MLP neurons of a small language model. Each row is named by its layer, matrix (down: output weights) and neuron, and shows model dimensions 128-255. Each number is 128 + 32 x the weight over its row's rms, rounded and kept within 0 to 255.
A block is one neuron, or neurons of one layer that tend to fire together. After each block is what it responds to, as a language model described it from the Wikipedia text at the highest values.

L3.down439 [163  42 157 180 129  87 213 117 157 160 111 129  99 143 150  96  62 121 121 138 127 122 122 110 150 169 125 146 106 159 128 185 140 130 100 174 162 108 125  80  85 111 130 163 131 122 110 145 149 136 166 122 175 110  94 168 117 122 153 186 141 187 178 123 121 117 179 145 150 149 103 109  92  77 124 112 161  96 148 154 134  88 134 124 134  90 104 138  98 185 104  79 169 159 118 122  80 126  46 172 144  95  63 102 127 102 105  99 138  90  97 139 107 121  79 176 127 108 147 206 138  85 161 107 171 131  81 168]
Responds to: Indefinite article "an". Mostly "an" or "a" right after a preposition or verb, as in "during an", "taking an", "added an"; also suffix pieces completing words, like reconc-ile, renew-able, Instrument-al.

L3.down296 [118 150  99 139 137 133  75 144  71 115  74 122 119 144 100 142  82 173 173 140 172 113 100 134 125  46  67 101 178 185  39 164 115 174  77 132 122 149 150 133 126 100 188 100 137  95 147 105 111  69 132 118 149  62  91 141 130 203  87 142 193  85 116 124 119 140 151 177 162 150 136 128 103 124  78  99 110 117  87 136 122 114 108 183  78 156 125 147 150 134 146 136 132 149 100 181 194 131 114 101 170 106 149 167 143 165 186 116 141 148 114 142 197 133 132  78 115 155  77 192 172  74 107  89 120 145 104 125]
Responds to: Anaphoric topic nouns. Generic nouns naming the article's already-introduced subject, right after the/this/his, such as the film, the school, this genus, the election.

L4.down78 [148 118  98 160 124 150 118 142 175 103 117 132  99 110 120  64 119 131 131 128  96  97 146  73 179 125 185  93 147  84 156 154 183  86 112 158 145 118  88 116 116 120 103  75 173 172 113 130 220 123 112 136 191 157 152  83 157 136 172 160 111 180 101 142 130 140  65 190  78  98 137 134 106 146 100 135 101 177  95 128 138 130 102  73 147 133  97 142  95  81  81  95 179  57 152 166 100 131 171 124 117 118 140 158 155 104  88 133 100 144  92 146 151 160 131 152 121 120  94  51 113 134 119 185 166 141 153 144]
L4.down178 [124  89  88 182 123 142 120 130 101 100 165 144 129 145 174 190 127  84 153 118 132 160 142  97 187 140 110 163 143 111 142 166 110 134 138  99 153 107  95 132 125 135 135 103 141 134 155  44  96 116 137 130 128  37 123 136 161 130 120 103 115 166  90 164 151  82 185 179 121 124 128 125 142 138 109  65 162 116 124 131 142 161 108  70 112 146 140  74 108  92  88 195 154 100  86  90 141  98 152 120 116  74 179 129 102 165 193 154 193 148 149 110  82 114 140  89 123  88  82  91 160 131 148 151 132 121 122 149]
L4.down271 [ 90 107 162  89 141 187 149 158 155 141  96 121 141 165 129 120 122 119 154  78 151  88 133 152 139 111  78 100  93 123 156 104  90 152 169 134 178  70 165 110 105 107 134 118 173 115 114 100 118  89 163 169 171 161 113 100 116 108 103  76 116 140 101 142 131 165 196 140 124 124 171 106 156 116  97 180  94  48 147 181 130 109 122 156 108 182  87 157 145 117  76 181 135 100 121 163 125 158  89 132  93  89  95 131 125 138 124 209 101 120 102 162 136 139 123 119 156 111  86 114  95  97 147 180 174 147 186 117]
L4.down506 [ 78 113 129 120 162 159  87 156 121  74 118 114 126 120 129 138 150 100 136 165 117 136 151 181 197 119 134  95  77 106 170 106 149 145 131 193 131 122  59 136 129 177 140 118 144  84  97 111 104  81 159 131 150 150  83 108 143 118 155 113 120 136  88 171  85 115 155 130 150 121 166 136 142 167 145 143 117  49 125 175  80  98 140 110 111 127  87 142 178  69 103 180 120 157 122 174 104 127 119 171 161 130 184 145 104 176 175 168 215 142 162 153  97 142  54 158 173 139 108 145 130 186 119 143 118 158 137  91]
L4.down527 [140 116 128  93 112 100 156 102 151 138 129 141 102 159 137 151 159 126 143 119 140 126  85 135  99  79 125 167  80 158 184 150 163 129  97 148 133 162 112 148 169 139 126 120  76 141 184  53  85  63 144 172 145 114  86 100 165 135 124 139  99 172 129 147 108 164 124  90 161 191  93 158  95 116 131 117 149 140 147 108 119 112 117 154 123 139 150 112  87  70 155 129 186 109  99 161 134 186 123 117 132 140 166 152  80 100 138  75 171 125 157 164 167 117 127  54 102 197 103 160 139  81 103 176  80 177  88 160]
L4.down751 [168 150 137 166 105 134 141 196  93 154 104  94 148 114 132 110 161 123 135 146  85  93 135 133  83  88 163 132  66 152 151  92 135 113 133 108 156 121 104 109 100 151 143 119 141 113 135  93 115  95  80 135  82 127 147 122 133 210  97 139 148 119  80 119  79 117 174 127 157 132 170 142 134 132 127 126 147 120 133 178  90 145 105 109 155 145 211 123  97 151 114 115 145 139  96  40  98 169 149 109  94 181 103 160 163  94 113  82 117 125  86 136 103  90 127  92 136  83 176 162 116 124 161 120 144 210 101 132]
L4.down772 [124  71 137 128 118 108 101 185 148 107 126  92 128 112 113  82 165  83 121 128 143 132 140 106 160  96 165 136 152 136 155  64 114 163 125 170 194 150 122 121 156 153 116 109 122  89 162 124  95 133  92 104  68 145 179 151 113  84  55  85 119 121  89 117 126 103 129 110 109  90 129 166 106 132 130 184 127 127 121  95 151  88 184 180  44  73  70 133 144 115 161 161 106 101 108 176 159 117 144 130 153  93 164 130 131  81 146 116  92 116 131 120 151 183 131 129 104 114 161 181 129 117 146  95 100 120 110  65]
L4.down996 [111 141 152 125  88 114 132 156 121 154 186  86 119 130 166 101 123 125  98  91 156 169 186 137 169 108 126 155 128 103 106 116 174 109  99  82 141 134 115 148 115 104 102 133 177 104 112 107  61 135 119 119  84 111  87 106 129 149  97 152  88 148 172 137 153 201 124 102 140 135 123 106  98 102 110 147 105  96 182  82 114  66 126 103 152 169  82 128  83 123 101 100 165 126  88 179 170 182 122 144 137 105 110 160 161  79  83 107 130  83 154 166 170 104 120  95  96 172  99 152 105  91 152 163  62 100  84 120]
Responds to: Clause-opening function words. First word of a new sentence or clause, usually after a period, comma or parenthesis, such as this, there, However, Because, at.

L4.down206 [142  99 169 157 106 149 168 123 138 140  87 122 124 117  70 181 137  82 129 151  91  57 108 137 131 108 103 105 107 157 164 138  89 166 136 134 175 153 104 122 147 134 138 117 102 142 168 133 161 114 119 134 135 148 165 165 136 110 113 126  81  98 161 168  88  98 123 142 150 160  98 111 170 132 158 116 132 122 162 116 146  87 150 128 121  58   0 105 205 175 134 139 120 150 140 158  75 133 173 138 161 133 110 149 104 136 105 155 163 137  75 133 152 163 120 136 137  98 116 164  79 131 181 160  99  93 155 149]
L4.down257 [105 106 117 156 170 123  85 179 158 141 189 140 136 115 146 173 108 140 142 180 125 145 167 115 120  87 158 117  88 139 119  99  90 205 138 117 139 239 118 136  94 157 146  93 117  60 114  75  49 144 121 119 148  84 170 116 122 124 134 106  69 101  91 173 163 105 149 124 143 191 124 128 120 134 116 156 114 131 127 165 140 119 181 145 190  91  87 122 156 167 128 153 176 149 117 110  56 121 168 171 138  57 154 167 121 147 112 155 119  63  93 100 140 175 142  64 140  55 108 127 115 118 123 119 126 129 119 125]
L4.down442 [163 125 167 118 113 116 109 107 121 143 139 125 126  82 162 122 179 137 161 125 146 137 118 181  63  90  96 126 143 108 126 123 140 104 165 120  84  89 119 131 143 136 113 171 172 161 132 105 115 107 159 179 102 119 147 172 148 122 167 124 118 136 174 163  65 183 103 173 162 115 138 138 110  99 115 151 119 165 138 107 126  98 128 203  70  92  42 138 164 104 146 178 143 167 126 154 183 105 100 131 141 105 120 177 116 117 123  96 146 143  95 112 106 144 167 162 120 141 118 131 114 188 101 118 159 152 112 140]
L4.down537 [155  85 141 169 129 134 138 164 130 127 102  90 126 172  86 122  98  59 219 150 126  91  68 123  91  77  68 167  95 101 106 167 124 159 114 128 136 119 138  91 118 141 145 109 135 150 163 143 121 158 141  93 149  82 146 105 134 174 105 195 132  84 120 127 123 113 127 104 127 117 166 122 139 162  92 138 164  88 149 128  33 138 146 107 171 123 148  83  93 185 152 125 166 112  80 129 150 145 138 123 119 143 135 146 122  86 127 103 121 124  93 151 129  81 103 117 179 115 101 147 131 161  95 120 167 106 168 171]
L4.down653 [ 99 126 138 106  98 130 118 162 182 112 106 179 142 121 128 118 116 179  91 115 191 123  96 165 146  87 126  57 135 135 167  77 134 155 152 117  96 167  90 175 115 112  92  72 198 117 108 108  84 120 143 111  86 127 126 164 111  48  96 130 131 129  91 167  97  66 128 164  70 134 142  95 179  86 115 147 175  88 134  74 140 129 133 165 112  87 123 153 123 152  77 179 155 115 152 154 139 157 189 156 139  55 149  91 144 129 106 122 168 133 179  74  45 139 100 108 129 166 162 140 169 126 179 110  90 193 125  95]
L4.down674 [139 153 169  99 100 113  54 152 148 107 176  99 116 128 145 143 163 133 170 144 117 159 135 144 122 163  92 149 135 128  95  88 183 137 121  92 103 120 137 134 137 115 110 179 147 117 135 134 106  88 162 167 172 141 132 175 105 186 136  89 159 148 115  70 187 148 111  80  97 102 152 131 120 114 107 126 117 166 118  57 135 103 137 105 166 106  78 152 180 138 109 105 114 155 169 182 158 101  69  75 121  83 131 199 152 155  89  97 132 133 169  65 131 149  91 200  76 186  91 166 107 129 132  75  81 110 102  98]
L4.down873 [141 186 143  67 123 145 107 136 118 120 151 160 114  65 171  49 127 121 129 111 130 152  91 105 134 175  87 149 137 142 160 143 130 131 116 103  92 170  85 128 160 138 120 157 163 139 147  75 169 110 108 167 159  18 147 154 168 195  80  85 130 128 137 114 129  99 102 182 113 157 152 101 138 182 177 192  76 169 131 133 125 202 109 167 136 180 112 129 145 159 112 107 142 175  68 125 118 100 133 132 165 121 151 126 143 105 116 135 115 119 115 151  53  99 168 137  65 197 107  74  92 116 116 142 163 116 102 114]
L4.down930 [177 145 146 139 106 118 124 149 117 129 171 118 134 123  89 131 141 169 152 162 143  95 124 155  91  95 150 125 168 125 124 120 143 137 107  79 153 152 101 156 195 142 116 130 112 108 137 159 130 121  76 143 151 192 135  92  68 109  89 150 193 139  86 126 100 167  79 129 172 130 149  86 136 179 146 155  88 151  98 126 146 122 196  73 151 123 204 119 142 144 124 155 169 142 146 121 135  90 115 100  91 144 205 104 160 103  81  84 113 136 109 177  89 149 168 148  85 131 138  76 152  91 149  81 140 108 216 131]
Responds to: Sentence and quote boundaries. Closing quotation marks and periods that end a quoted or finished sentence, e.g. Bill.", Ves-ely, ); also "the team/station/band" opening the next sentence.

L9.down101 [129 154 114 197  59  87  71 150 136 101 132 151  83  61 154 125  99  84 148 161  70  57 132 127 118 146 105  58 127 154 158 222  75 156 112 149 149 149 141 124 159 128  84 158 137 128  92 130 143 162 110  88 140 153 142 132 122 123 191 116 101  97  97 135 103 121 151  94 139  93 151 119 159 122 104 115 118 113 156 171  85  96 145  67 139 135 152 111 170 136 140 110 137 121 114 142 108 131 118 180 139 100 125 151  91 142 112  90 126  90  63  74 128 102 114 150 140 110 109 131 152  74 205 133 174 207 154 156]
L9.down332 [124  85 135 107  95 121  94 177 123 149 116 189 130 164 162 155  76 162 143 152 115  74 125 139  75 142 117 131 169 175 115 125 149 151 126 152  91 140 188 166 131  42 181 138 123 159 108 149 117 134 126 160  99 131 126 206 134 105  95 102 111 105  87 101  71  97 155 107  93 160 129 136 132 145 174 134 109 164 105 104 120 132 136 124 127  77 171 116 165 156 108 110 102  84 124 134 140 164  92 131 163  89 104 144  93 160 166  94 141  91 112  84 177 118 118  63 132 102  93 163 144  93 138 191 153 144 143 103]
L9.down338 [120 126 183 137  64 100 126 120 162 120 148 140 100 159 132 112 112  94  79 132 174 146 120 103 155 110 123 110  56 178 112  99 155 138 152 124  97 133 119 153 187 156 132 146 115 118 132 110 111 125 152 121 140 140 127  71 115 126 137  92 133 106 128 137 185 100 155  83 138  90 148 103 102 154 199 171 186 149 194  79 103 150 171 114 167  94 116 146 148 121 133  49 171 124 142 114 117 140 157 159  91 146 144  94 126  90 117 119 127 137 120 135 119 106 130 132 117  88 137 155  40 140 170 167 154 172 145  63]
L9.down343 [145 143 132 127 137  76 147 188  99  96   5 113 138 148 122  90  71 127 132 154 147 145  94 165 122 160 127 142 128 151 135 162 104 132 131 139 169 165 116 131 101 154 153 132 120 128 118 122 120 153 170 167 115  73 169 149 169 140  77  75 116 174  76 129 149 204 126 143  71  42 134 105 135 124 116 124 134 165 143 114 115 111 143  98 174 157 108 100  91  97 137 107 118 119 105 175 161 189  94 178 142 122 144 126 118 133 132 125 139 108  98 133 141 188  96  86 133 135 172  70 177 131 131 128 118 151 200 188]
L9.down388 [ 96 158  75 188 115 111 124 100 122 123 100 127 177 152 194 131 111 153 157 196 130 170 134 214 143 150 155 138 119 116 104 133 100 120 107 129  86 148 131 138 109 126 142  98  73 149 152 122 152 127 128 140 141 129  82 165 180 101 125 150 162 174  68  89 130 161 114  87  89  92 149  54  86 105 106 150 119 113 144  78 168  80 169  93 120 108 113 128 114 160 112  66 150  92  80 160  95 107 187 142 175 165 139 133 176  77 121 141 153  55 146 182 140 132  87 149 123 189 135 142 112 120 162 147 144 142  81 123]
L9.down399 [110 164 145 181 104 126 115 135 115 128 114 183 126 135 112 178 156 122 198  89 124 141 138 155 108  82 131 128 100 126 161 144 136 121 154  75 116 153 138 198  97 131  74 122 135 101 176 155  53 175 112  56 116 139  87 137 102 137 106 137 122 146 148 107 175 143 121 151 100 154  93 100  75  93 141 133 142 129 138 156 100 145 139 148 158  92 113 127  51 133 105 146 111 107 137 154 112 151 108  85 112 175 167 166 134 136  95 107 126 156  94  97 133 177 147 161 204 143 151 102 174 131 167 178  91 181  89 127]
L9.down704 [105 148 115 138 179 100 118  95 144 156 124  58 181 143 106 103  80  82 135 111 117  87 115 110  68 112 139  66  74 133 118 102 162 152 113 113 117  72 181 148 127 141 115 107 115 152 104 115  89 137 156 119 127 122 124 155 126 155 124 136  99 139 153 114  40 139 132 172  44 141 128 135 156 110 117 131 134 113 139 138 105 163 134 101 137 126  97  74  88 105 152  55 116 134 140 200 134 130 173 140 118 180 109  96 116 230 169 166 131 125 153  77 147 165 125 123 123 133 161 102 154 148 158 170  83 140  80 169]
L9.down794 [ 66 138  91 118 158 101 168 103  35 125  93 117 141 123 118 159  72 167 108 146 106 143 118 163  94 156 130 146 141  79  53 125 145 101  90 134  90 132 168  76 140 154 148 136 194 128 151 120  44 130 135  82 115  92 114 172 141 133 147  79 113 109 132 119 136  82 118 124 129 152  88 157 128 117  99 144 145  83 176 111  98 177 151  68 100 158 105 132 136 147 112 108 100 124 140 130  51 128 126 132 124  75 104  94 110 110 148  76 166 138 164 137 148 165 112 110 145 189  98  58 112 131 115 143 161 152  73 130]
Responds to: Article "an" predictor. The article "an" (also "as an", "is an", "An") before a vowel-initial word, as in "an ancient", "an escape"; sometimes "(", quote marks, or capital "L"/"An" name starts.

L9.down84 [146 132 156 141 108 132 125 121 161 138 107 143 148 159  51 134  37 140 159 110  41  86 121 153 119 148  72 131 114  50 125 196 171 158 163 100  81  96 114 166 112 133  87 131 137  94 135 189 111 171 131 168 122 123 129 160 163 105 126 133 161 117 108 149 125 126 103 128 155 121 110 168 158 116 155  64 111  51 136 154 126 121 134 166 120  71 136  72 125 158 129  89 169 159 146 154 144 109  89 121 109 126 128 165 122  86 127  95 105 138 157 124 105 121 136 108 163 101 166 106 174 167 146  69 139 103 135 113]
L9.down237 [155 194 109 130 155 117 151  95 139 109  95  96 174  95  76 128  68 150 145 111  48 183 118 128 107 103 103 201 160  85 150 103 106 160 115 165 106 153 126 156 137 123 120 176  92 116 154  85  70 108 117 116 163 121  88 171 140 113 125 162 102 170 171 125  87 124 122 139 172 162 135  97  90 102 160 113 123  41 141 159 160  91 131 140  85 103  88  47 146 136 185 168 134 152 114 111 137 180 102  60 117  99 161 165  98 145 107 130 145  94  96 178 165 122 101 130 133 139 135 130 118 170 165 116 157 111 168  68]
L9.down253 [153 181 114 164 111 170  94 134 106 180 117 139 107 133 161 148 133  68 209 117 191  90 143 159 126  91 157 132  98 119 109 166 143 139 129 125 141 158 145 115  98 111  93  74 120  68 139 123  67 192 172 117 166 118  22 139 129 107 101  97 137 103 119 180 102 160 174 171  57 139 143 123 103 140 131 161 140  41 158 183 100  98 161 161 139  75  86 123 113 145 137 160 172  49 106  98 124 134 119 172 121 153 141 133 114 102  83 154 105  88 150 119 136 113 131 110 139 108 163  72 161  72 127 169 124  91 151 142]
L9.down301 [180 152  82 148 152 125 191 128  88  95 110 130 160 102  97  96 111 129 170 151 110 148 154 131 142 119 105 139 142  58  98 128  72  54  94 172 110 170 186 139 107 159 157 105 164 139 162 119 142 109 176 130 120 149 113 153  90 117 130 150 169  68 137 155 170 121 142 121 114 104 110  82 198 149  58 165 119  11 125 146 142 134 104 141 122 179 153 121  93 145 164 114 171 116 124 143 173 136 119 151 173 117  92 135 134 146  75 104 141 143 102 105 132 165 127 115 179 105 126  65 209 145  91  31 130 120 123 125]
L9.down355 [100 110  97  83 151 131 190 157 127 135 137 133 128  72 178  92  98 166 133 106  70 141 116 164  86 122 159  99  71  84 128 149  74 130 120 155 108 100  96 138  81 149 162  92  85  95 114 127 104 151 161 174 130 143 135 132  94 161 155 136 152 101 119 162 116  88 110 120  93 148 115 113 147 157  68  99 119  25  60 116 118 135 142 124 166 130 188 184 110 153 145 165 135  73 106 127 161 146  43 109 159  96 122 193 100 116 177 167 136 126  94  91  92  86 152 113 129 128 134  78 160 112  91 153 144 123  82 196]
L9.down364 [127 214 123  95  69 190 166  93 119 122 111 127 103 129 127  98 134  84 154  88  98 137 104  87 182 112 126 117 126 142 157 120 121 129 160 106 134 121 142 130 163 103 180 126 149 156  81 118 142 139 158  94 121 160 126 111 124  52 123  97 106 142 115 116 144 142 147 171  78  82  54 122 152 125  94 155  67   0 138 150  90 131 138 135 120 137 128 109 185  86 112 180 178  73  95 148 132 143 141 143 135 191 138 104 133 128 103 151 152 112 113 128 123 134 196 145 126 124 118  87 145  94 136 176 147 155 155 102]
L9.down466 [130 184 120 178 112 117  76 178 173  73 136 147 148  43 105 136 147  71 105 110  98 137 161 133  89 135 154  84 172 101 151 132 119 142  43 121 122 202 137 101 133 162 130 200  89 198  44 101 138 168 128 112 130 147 147 125 104 125 113 163 156 128 130 180 157  98 131 141 113 111  85  97 145 156 128 101 128  61 131 132  84 131 109 173  97  83 165 103 156 143 160 160 146 104 198 123 126 108 156  93 106 106 137 123 128 178  83 146 187 151 150 131 125 145 136  75 163 125 131 123 112  78 157  99 135 124 179 117]
L9.down956 [103 122 152 172 152 137  63 131 146 125 160 101  92  98 135 255 188  98 170  88 107 118 171 164  95 120 140 107 124 167 186 178  87  78 168  88 108 129 177 108 125  94 135 160 158 123 132 123 151 156 154  74 153 127 140  78 108 118 148  81 161  85 132 146  77  78 152 128 120 170 118 116 101 156  91 154 151   6 130 136 134 195 122 124 123  94 127 139  60  95  58  75 150 102 136 155 117  94 107 134 126 146 128 103 133 154  55 132 218 143  94 112 127 106  87 125 125 127 140 163 148 166  95 168  93 133 102 107]
Responds to: Noun-phrase determiners. Determiners and quantifiers opening a noun phrase, often after have, with, or an opening quote, such as no, several, his.

L3.down132 [124 202 142 106 151 228 155 110 108 119 114 118 156 127 112 118 151 140 126 135  89 141 104  88 102  85 127 150 147  90 133 102 138  94 161 157 177 122 139 128 130  63 150 151 125 122  83 133 106 171 121 140 142 117 124 123 137 151 150 125 129 163 115 188 130 127 154  74 166 121  99 149 157 178 133 134 152 119 151 174 136  79 128 157  67 179 118  92 182 131 135 117 111 108 124 139 146 130 101 131 116  64 122 166 189 133 135 109 123 118 151 109 115 126  85  86 140 113  78 142  88 146  65 145  95  95  95 164]
Responds to: Noun-phrase determiners and superlatives. Determiners opening a noun phrase: possessives (her, his, their, 's) and superlatives after "the" (most, first, one of the), e.g. "the most expensive", "calls her parents".

L9.down67 [144 156 101 136  85 176 111  79  95 113 114  59 135 137  79 108  87 112 150  90  94 124  56 143 148  98 107  90 133 139 143  97 152  82  94  70 121 125 120 134 127 136 152 107 171 113 115 162 165 193 185  54 107 149 146 161 123 121 110 136 157  79 168  98 114  99  87 114 102 157  92 172 102 144 142 130  88  97 217 149 142  79 113 117 138 141 181 125 185 197 144 112 183 129 127 144  99 126 132  97 117 165 129  77 167 111 101 127 101 197 148 158 108  52 140 163 116 116 129 106 159  45 143 148 157 187  85 111]
L9.down130 [131 190 157 105 112 174 167 167 124 129 156  66  46 132  73 100 128 140  95 191 158 175 144 110 115 148 115 106 163 127 175 164 139 136 111 214 156  97  48 142 156  82 176 169  85  99 133 126 173 129 138 142 127 115  92 111 150  91 132  88 137 129 186 156 125 117  91 123 137 112 106 117 150 156 125  97 149 100 175 108 134  57 132  89 135 164  90 122 223 161 186 139 103 159 136  89 102 134 147  76 106 104  78 154  93 172 134  89 133 219 118 156 167 134 170 129 132 151 112 182  92 127 136 136 135 173 151 115]
L9.down217 [174  94 108 164 124 109  48 151 121 158  92  99 149 165  57  94  90 167 156 112 200 131 112 135 108  93 100 102 152 151 105 184 153  98  66 122  95 133 186 142 133 109 145 122 122 140 145 142 107 146 121  97 119 218 156 143 120  98 110 150 163 113  88 189 121  89  64 165 118  76 111 147 134 123 157 115 152 154 158 185  80  98 106 147  86 139 163 153 107 188 191 126 175 120  92 101 151 103 108 141  87 125 144 132 132 142 101 155 159 134 129 142 193  71 146  82 116  64 148 180 163 115 137  82 188 143 150 145]
L9.down243 [180 141 156  52  64 104 117 167 145 164 178 148 121 177 154 147 116 172 105 116  89  91 139  80 124 116 141 170 130 135 105 183 133 102  81 110 133 155 178 114  62 124 144 128 107 135 122 131 109 122 156 136 117 134 129  99 144 114 160 147 130  95 125 171 150 118 100 133 139 147 161 131 162  91 140 125 106 121  87 149 146 142 112 143 118  99 154 129 182 161 147 130 179 164  97  32 161 156 134 149 140  83 110 140 120 141  67 114 117 148  77  92 117 103 187 106 125 112 110 174 192 114 146 118 126 206 192 172]
L9.down266 [176 138 170  88 121 172 136 143 148 106 120  98 109 106 155 127  89 102 137 103 108 173 166 145 123 130 130 186 135 135  76 156 175 114 104  72 137 128  75 163  62  95 121 102 182 128  75 121 203 116 159 178 143 162 143 101 143 165 101 151 176 152 176 164 187 121 107 168 134 171  90 103 107 158 154 144 186  76 185 151 162  72 127  86 128 153 142  44 116 102 110  77 133 174  94 102 134 157 145 113 106 171 169 146 116 127 135 176 129 125 127 118 111  96 122 183 132 114 102  84 118 185 162 112 119 149 123 139]
L9.down393 [145  75 137 173 163 102  94 142 126 139 142 130 133 116  65 118  80 161 124  69 137 114 109  94 115 148 130 157 146 140 122 169 111 120 114 116 178 133 152 160  81 120 143 177  98 219 117 135 211 122 100 165 168 182  82 141 114 138 129 130 156 132  67  92 180  88 118 122 102 155 145 123 131  79 118 112 137 129 183 128 110  98 114  63 123 127 186 178 109 128 135  88 152 112 111 101 130 143 167 113 112 144 122 158 119 168  90 146 132  80 118 122  68 118 126 153 119  95  84 229 230 117 103  66 135 121 176  93]
L9.down430 [158  98 116 103 107 118 159 153 141 169 192 150 146 128 176 136 134 151  53 107 145 128 136 104 167 123 138  81 105 119  84 101 157 149 123  79  67 186 157  53  69 132 103 112 176 172 138 149 120 150 188 142 108 122  71 180 145 163  71 126 148 148 119 163 120 114 121 153  49  84 168 122 114 138  82  86 119 145  91 134  85 194 110 147 127  65 167 125 147 113 127  72 130 113 126 114 157 140 137 102 121 126 104 127 190 129  99  95 153 122 164 132 120 155 190 143 124  97 109 110 155 107 140 124 168 152 157 131]
L9.down717 [182 143 120  78 100 113 109 160  68 123 155 102 116 152 195 155 132 180 107 125  87 112 116  77 153  91 140 162 139 105  56 206 121  97 102 112 120 120 168 183  97 138 119 103 147 141 124  66 109 134 109 186  48 154 224 108 141 146 141 167 158 103 135 120 143 123  84 118  94 137 156 119 168 138 111 102  71 177 110 156 150 146 134  87 145 102  94 153 150 122 115 117  93 158 128  85 116 198 124 110 169  91 113 161 112 102 135 172 117 161 102 174 163 140 201  93 124 172 166 139 165 113 131  82 147 153 147 167]
Responds to: Sentence-subject name endings. Final piece of a subject noun, usually a surname, just before its verb, often after an introductory clause, e.g. Zand-berg, Schoen-feld, Fied-ler.

L4.down431 [133 171 131 188 170 139  89 153 127 153  98 182 124 136  82 166 136  88 120 112 128  93  50 111 147 136 159  98 100 169 153 124 151 117  99  73  71  77 129 132 118 163 166 134  78 180 109  59 111 174 131 160 150 136 131 189 101 128  78 212 131 114 173 115 114 156 133 132  68 110  96 129 132 117  75 122 121 158 155  99 186 154 127  84 126 140 106  66 122 115 125  85 160 138 102 143 136 151 120 164  85  96 144 147 120  99 151 129 171 121  93 115  74 166  99 166 140 141 163 112 132 138 159  95 106 115 146 156]
L4.down432 [ 73 140 130 146 106 140 127 115  91  95 130  90 115  70 128 158 131  71 185 136  94  54  87 165 125 143  98 140 202 105 114 186 136 145 201 185 145 182 183 103 135 163 132  70  94 120 137 155  50 146 123 104 155  99 148 108 109 147 201 114 100 168 171 102 197 177 137 112 117  96 113 162 170 124 134 104 176  88 151 166 168 152 118 117 162 215 104  96  97 150 114 123 138 109 109 157 140 115 177 104  92  36 116 106 112 132  79 144 145 150 159 166 136 158 128 126 162 127 131  88  91 137 115 139  99 153 134 115]
L4.down475 [133  80 155  87 125 113 110 135 136 146  95 137 151 161 145 132 155  98 153 101 107 111 112  98  98 144 156 172  76 144 154 142 146 143 128  81 155 120 121 116 112 148 157 125 142 171  87 185 221 146  55 148 156 189  37 170 108 136 160 150 167 165 136 166 135 149 142  77 131 111 168 134 150 120 106 189  51 158  93 127 125 103 154 151 149 162 139 103  27 120 110  80 180 108 154 156  73 138 164 141 143 104 168 116 137 121  90 148 135  77 124 146 163 135  87 125 120 165 164  90 108  88  89  89  95 101 124 172]
L4.down556 [123 174 100 115 134 140  99 157 149  94 135  95 160 161 143  84 129 151 149 130 132 162 120  67 160 133 105 158  78 169 121 133 113 132 126 120 108 151 163 160 159  93 138 165  78 118  76  66 187 138 183 105 130  77 147 116 139 149 117  80  74  77 155  83 152  86 146 136 125 191 180 121  90 164 105  79  78 145 132 120 144  79 134  79 152  86 187 149  87 110 106 130 166 107 128  57 190  87 180  67 132  88 118 142 128 115 115 121 180 166 144 167 155 130  95 213 132 160 129 107 113 128 137 145 166 174 119 144]
L4.down743 [136 209 116 156 164 110 108 164 133 117 159 130 121  97 147 181 109 124 135  69 150 101  60 157 127 115 195 154 163 142 143 139 135  94 120 113  95 168 121 143  81 144 169 101 141  99 141 145 135 152 175 146 107 134 185 115 137  76 177 115  93 127  64 116 134 120  91 150 101  65 114  93  98 136  96 139 188 160 163  75 115 103 140 103 195  96  79 175 151 154 108  67 120 127 137 170 125 121  97  91  98 148 137 132 121 101 128 134  82 101 111  65 174 100 134 124 178 124  74 175 119  99 183 141 183 100  65 107]
L4.down904 [162 114 122 110 122 107 117 131 112 132 121 108 116  98 157  70 131 141 154 140 119 147 132 102 164 152 155 146 146 106 122 173 186  97 111 100  91 150 149 148 111 177 140 130 158 170 166 164  99 156 118  50 124 162 103 159  78 124  85 118 117 107  98  71 126 114 165 161 100 152 176 111 134 151  55 133 102 217 152 164 130 108 138 111 179 203  81  91 164  75 135 121 186 141 155 110 156 135 116 157 100 134 102 100 164 170 117  85 131 161 136 125 138 133 156 126  98 105 142  90 128 102 113  78 100  95 116 132]
L4.down1000 [157  98 134 134 112  81 143 101 142 126 117 141  83 151 118 171 144 118 149  96  75 154  60 160  93  65 115 116 100 124 159 156 140 110 104 142  56 180 148 154 135 154 122 103 111 146  86  91 178 168 182 113 150  90 126 140 139  96 124 116 148 106 126  70 100 139 118 138 140 160 143  64 150 115 102 137 135 106  95 124 142 108 160 122 152 118 111 172 107 170 134 114 147 177 110 141  86  73 134 159 133 166 109 149 127  97 110 132 147  71  53 150 155 144  71 133 182 113 148 132 160 151 163  75  69 156 171 119]
L4.down1015 [ 92 175 115 184 173 126  84 116 127 128  77 119  96 158 134 110 125 157 118 148 139  81 138 115 117 151 124 110 121 152 136 130 102 150 111 137 126 198 132 126  96 161 124  77 132 151 148 121  38 131 138 115 102 188  63 106 132 161 140 138 126  98 109  71  58  98 173 154  94 190 171 137 168 162  88 180  64 162 113 123 134 109 153 123 106  89 147  85 136  77 120 139 104 154 158 167 154 162 156 125 140 125 169 153  98 143 111 162 124 136 121 133  78 174 167 135 183 149 103 116 128 143 149 142  70  63 108  96]
Responds to: Dates and indefinite articles. Fires on the first digit of years and days in birth or event dates, like born 1959 or October 1, and on the article an.